config = dict(
    num_hidden_layers=9,
    hidden_size=704,
    num_attention_heads=11,
    num_key_value_heads=11,
    head_dim=64,
    intermediate_size=1408,
    vocab_size=30230,
    hidden_act='tanh_gelu',
    norm='layernorm',
    norm_place='pre',
    norm_eps=1e-05,
    positions='rope',
    rope_theta=10000.0,
    rope_fraction=0.5,
    qk_norm=False,
    attn_scale=0.125,
    bias='all',
    tie_word_embeddings=False,
    parallel_block=False,
    init='trunc',
    init_std_qkv=0.0253,
    init_std_o=0.0,
    init_std_up=0.0253,
    init_std_down=0.0,
    optimizer='adam_variant',
    learning_rate=0.000369,
    beta1=0.95,
    beta2=0.98,
    weight_decay=0.48,
    lr_head=0.00545,
    max_grad_norm=1.0,
    warmup_steps=597,
    schedule='wsd',
    decay_fraction=0.268,
    decay_shape='linear',
    final_lr_fraction=0.05,
    batch_tokens=131072,
    max_seq_len=768,
    doc_mask=True,
    train_tokens=1358000000,
    max_steps=10361,
    dataset='wikipedia_en',
)
MLP neurons of a small language model. Each row is named by its layer, matrix (up: input weights) and neuron, and shows model dimensions 0-233. Each number is 128 + 32 x the weight over its row's rms, rounded and kept within 0 to 255. Numbers have three digits each.
After each neuron's rows is what it responds to, as a language model described it from the Wikipedia text at the highest values.

L4.up967:104143150061093110174152095065130109160190157177137137136165163182169107169079133120123135134113181196107093064168148135075165122129097131112123123139118104146105147093128123103087090139108075107120148120097176139144100122126144174118158134142039144162099055128151163104159164099093124151102168137086163097130099094173152133136100092121129103136106123211117118122115108121151124128123086100147142087102148159141107140075136147113154121181134151141156126142079181102216155164088094174136163179149126184132116086145132112134073123173181090159120118137111163138077134061118076079113154146142150136122124163141120106105133155165150204178132120168208114110174098132093137083141174060111111135147090197123059
Structured table and infobox text

L6.up677:127161203134180162122120113115113054139063186119139149177167115105078150103121121059070121136153087122117129089130144149134200156067150100231077099112079124117071072060165089157099078160099162126109158154146121086145156109137133148092128144195140108138148146108135120151152099189147184155127143154159127116150228139120107208155129121177104065167101173095185097124095178110088087133128124154102068151134121161135099100093122159095125083088104132102110109121107157109111115126124115098076144149131163170167184145056175119134126149114162116134075119115120204121121135159179135083129100125102126149126136089071140124129146113089113117081078091160155137160140114122137143128112111087119127106124174159128091
Mid-word fragments of rare words

L5.up1287:143042135153142139136182109182137067067116081095082132077106114105127148105144119130109102153180158124137100103130121154129155102133109096106123137137157099130151102140143175087137128166107102072088128143125145118078114117155152173134157158177122119097145110121151087107115130123114098162161161165122164138137037110063135100109200131152170098146071150101125137112134149139122070166121126092153114114135150213149094109181106179186141071120175141095139120139087084169147150116165145150126148098158106112141138109179062123193205132168047143156115070160149203075200112053114130132137156107113123111074150149112129132120158158116174131137110099147165143133147146129106096105113084146189138166112175109147116
Noun phrase heads

L5.up675:109152129116101146125179158122078094158165103118099141118119091136126157137092143170207103124148146115165096100117092149162115113161113157166151093181122156097114153134146188184128111159154096164151144127128124129161143148111104105194114103079244156119123129114096141201139109108144130154113102139125121111137142155113188167139115091141165154155126147071092050097109160199134098144126157181108176129105144142159090141087159153084093161089159092132162160109167108105114101142149083143087085111148176163150156121066113119121166170134154123138104087163143165105140113139187135153124193111140133088100169136164119137144126132076158102126101088173101128145081184229142115150113132181102085096128150141128078
Mid-word continuation pieces

L6.up1160:101132137154130134200125096149126129112164124150125101159109107107099123101088127096134155140151135080106147096127157099126107090166141133098129143183164049150172145096158141174166126198068137101202099178180082109089115123150149143142123138101099035123090130080104118174116119144168138148180117187125110103107148171176125142162126130109070119085073089068167111073148164181145111128121133100105069127098129166137109202148108101148114100151126150126098165143096104097132109191146126147049136133140143159108148185189157096156096155117105117149135144125124112209106051137166087120130105126110092132183128157085122107075151125156144132117182122141139203089078133073168110121112128107110162163141104127171101
Number and name completions

L5.up909:115149122247148159122124127121122081152105106151154117132109132158109116129195181082122109185147086112104123100115100089183124120109128084162134121102134163153156080105136132099151140143074108111118112104095113136113131104115126092145167057124089153138163157075114112119184174086119107135145145171128124081106097144193111175118180113118132146127104121077142119112138107092133067192206116036126104159096149079078138151154151152136091111118153098103124101187143166152109112146152148143049145116108104126096128072097138132121081097152035114152114151144098079137111121155135161122149133101119105135103152120130129099118155139183163146095143146132157123096164123096145086146097146155157193133132135123117160
Table row-start cells

L5.up290:183113138172193107078174110138148134144147097090121117176172103120104067099136137116094132113094075103117109175125154115112113130148100130167069122101148121100145095108128131118177065120138109132118106102139206142069127141139127100138126136089096102160114122115164110084158159143137066140076160017100122093139167101161153170159152160164139133118152171152105088089128114142134125103150118177172179170224115056129145137133070143126142128104115216112125130184134124094114115204152146138154157116134137130116053161111084146156116116152119164156060077131109101113143146092125118162118137147135120120124101077092151140147104094124124115108071124190133115135074163086125095112160124088123164131151074118148121
Mid-number and mid-name pieces

L4.up985:149133123141132151087155111139088148141088164121178157126160155135099101169142118084108179163083119042109158152088218161144170067160149045170085143126158110126113054119158177054137117092102135080166098168187147096173122116182094141122144146120176120099098123168092116112136169101118069144134156068149128153123146106128114089229152176132116102140067137061114117101128119133121104111186156156088080147152141088088134130151104155143113134125136086123136146093166205166073095122075143115133082097076121131167170130066097092182143140181103100083075155196149145133175105163147151069173128109082133104178084083159108125106093175208099143174155143175164104148137127130126071169144101096127136139127085135088159
Plural noun endings

L5.up370:150146138080136130105128125140103141126158155130135095087152141133149082131093160097134101088112134160112068165169133108167130143152064080182160074149177060114118160131115150130097185127137077127147118089107161220162074134133128154135117105142121166133174086204107148155166102145064129056138103128081088167169169161155122139112110162109092147166160144112120111156098144132130142088090131111120086076104182118161073096160125174123149137139034106109091144126154166159120113120104145142141164170047145143130139108151145117166119101120179130193162093092126114137151142084177109097043098119092104134141170161177142121115123100097113102089147132114141103143079073167135162136098146067165089103180116082087135
Function words opening phrases

L6.up281:114132099075139153191128098197113112145150165201102092137108164120118151117092155086109113103123132081129173123118087117116098102136080081188143097137074091146139136157171126080154152105139121062124148140119117138110114109141143154145069152104125127149079161117172053090124148128094145070186130181126172094123124154126143140129076132073142146123108115099140164145107122126137144182122140117096120119105144158152094094113142102117103143070104155113095160125170158175099070131201176062129152136180065165162166066133195087146109092125105156157126091156149092152178090124124119155134044133099110152077104164128137147159157107095105148148098045132218089180149149137127121120144159108160130107153111138096130
Article "an" after verbs

L4.up241:149098158140119128139104107099109141082124135070128131139154114091130146097090119103136150148085124100117156099098129104168139104116121166135146144127150124151136055149093121087134064113107100152087151152131121091138141167176159110166132106146128085117109106119114087120132050111085133145096141130061091133091112149162139103181110187158137081100058150137165181129084136147136143162159181114100108139101182142081142129170098125150137130142160113109180126141122136166152118097098138116067092110149074112073162147179145015080118131196155079156129116203122161140155097101135145102161171127123146101156148122130167124177115125138125170131114080108149168142150147102181085150175148144187155116141149194120134
Time phrase endings

L6.up144:114066216133102054122131121126133157186125145094103181130125139144091129144133143094137081116155154140124124109088147158076106121127144097155115171115088083109113136088094160156097102128141115155064181111090146104110154162103154160157170116157094120174099128122061171068154117137118181120093201141104136167099165138156145094140077130141148155158141184108109119125159099100145133190101124134143098106110169121139068172150188064135146181128176166143121104146160130178120124126079143113147088074147095119171149115099141151171098104131127202103139157119139065070189084174114145137099103159104178100112184104119094153156113110137145103127146135173115159077095097152141109126119113176140098111135143093161076
Temporal reference heads

L6.up1137:132089083064141171108100134173145120141138142105120179083154169098109162070074148106131121189252151083146132107121079167192140076144125154093158108142122169105156116200146208131150149190130109165088105174166115143085171120119185100183095103154133147116124152123157128102137110108143136149137138180134072144081071104082123153142159078143086156124085127117078190071113172164144140067158109160184139084099135138084119078118158174144116095111075136117115107164136089155137081141158103087172158099107133140065093167130145146172188174123117110153126114132116162130139108133145151161119151126135168148143186132148122124124114129112139106065148132163188099096168145159103128065142136185111108172172115059154180
Noun phrase endings

L6.up588:167144117135154129135115104172104141181096095114125122156088153150116129159113077064097103156083115179108196122090080137165115113103122156086127139111090045113132089124118137107192141148162092116095119125073146111117151124094159143131127123126151113136163167125158117076157128150103102106100158149088145137126135114142115148123104156133102196156087212089147112111138038149172137108141140162160087147164127154145052128103147109089099140124137137110094140121197124102108059150106083141141167120193192118148142134130153073109132186144169092179134084096171159133118214159205133135120058120159092118095220102132127117142189098141135114082190156102095202153088113155143171176092100070135143089156122094105112
Sports stats table digits

L4.up963:103126096104098153080134112106103183181155141171149130123107112156128153121072164149127072137102115157141139105098187138118150174135122065170126048174105130082116132143179108136165132132152079132084113114162089110118156133138117140175119190137151146131109091151154165103163167164129110114115130106194082090094161171122153122160108197126173140161132100094161125119101181179155120102134155121122119101112161125163064165114147135145098114092156182150138137134133190107111102184070105150179178172111191148162206149098155087156097148113087130048081147121224123144113120137143115133126124142139204175103090132120069137147115147081119099114162146140096112150112132091136108184118108104056095125096138134157164
Table digits, mid-word pieces

L6.up1220:160121154114111182148198174115152147084120082155114041149089134079130080179124125130133146092135155126127068101195185115057141118132158116144146091090185111136093168075172148187143092125155149085143205103168149134105114175138148183110108137154126096106114115182164156159222085138114115100122172129106163123108125143162090139101133108113128144149140126111155112113109157115149141084093089052122076109156207145104122180177143099134133115092134159081155132137103135135055140133096147199138110106122101180109177193135163116194177138118134152211101137168162129111127063144140110093134136126148165171138199073079080154142113116127114162171167130127120070132122135157137112122155168089108153101208046147081119
Election and office context

L5.up828:157158144146160166198124109090108121132108134149082165130139153123153161159095080092146164146158118145109137163142192112112162151157168125125117099169168192116080087112072119088144138119121128123072086090109155099125124135088174130135087137086130100099124107087128133116174126122115116106112099090099108135107160140122143133115075152134119174154153126102120213131122095154126172092116117135090164200145148115103073126203131117124115181161158149103136157113111156149105147189126112073131106147131163116135222159080132209094143177121114052166121115158138181137122170127106147137094118098111106107102127120110131050170180190152168170094151079101104121139086151139214133153141123160124146090204101111140111
Table digits and continuations

L5.up749:124059149184058151190126137135107084115101155143071114119106115084122098151116117050146149184082128155133177116159147117108126114104143192150136075127145105138102128112104141079088106155167117118116151146086156100086098120134096121146121140135125122112167090186173111130189128100101153109131124141119138120092145151137161120085180113122130099165091152147169131170096146114169111119164081102085102180081168206151071125154105118144151068213087110085134080142139135091095086120125114131112148135136146132167093142165116096166120063132157142151123181129092182182097087095101157110155147101148100097140167100167119117071167087119140133163142094153161149117155153171087144093135144076122202063136168108123024
Lead-ins to numbers

L4.up1251:099119137131069087116138122114135124111152203185102096094110212140171128085141084166133135109118162148114101124130122147149149117085105133143115128132145107131130121139137130131170097109062060093128102089094164137148104177077112121157163122126103157175135135156155097155167147136170155192140132147161105187100154098161089181061112111124172106137189120175087110128106103117101143154130139130142109140118117134098097193110118084158108076130131131143168121113191096145152170098161095074111146113139058126099127142180147116147194108152182200121097131127168091117176111159164132158198137131169112119100123128091157124044182131152111125125114129092146176126133110136081115103182165089122155176134153164118047
Season-range final digit

L4.up841:136114085102145097103127116143130139121092155116075137098174162113147106122156118087103090133157119134103090134136146109153098165119102145108098133131091163133164109098080182124078177100142102079086123185137140095107139083079229156141115119175123125162136123154152143152109128166140063066090157117147121124139127097125174096109147157114149124125190180107150084056109074136140119122132116141116141156146175150060138136182117183184089138148140135152135119083119088105157179107117104124071189117185118196091155147154120129089184131115098116095143083160152134159226161146150146092172126133149127161147169149082147156129100127160171147129117092141124146127119114098156109157136141114164134145113159103082156
Inner pieces of names

L4.up1157:215103105156114092093123128086159137126191139124136163176131143108173134110069151102148119143162120110082141109140109151158113158098077103151120206125092076149155155053133116139072154144126098121143135133103156134160177079133102154146082156126089148117132121120097140138167150139174134157133198141084134099141124107166104091082105134083188136175157174154152073167083155165154098165140119164136104136106136097078109102137129182135147112115089124162152157116139156173121081153068109153131064186067140166172179141093109030135148097118116144141143136120127154146131111097119117116113140229118074139082143129156159106161147173118129089126112129130166147155107160166130094164152136116126172114103206124108155
Word-internal and post-decimal fragments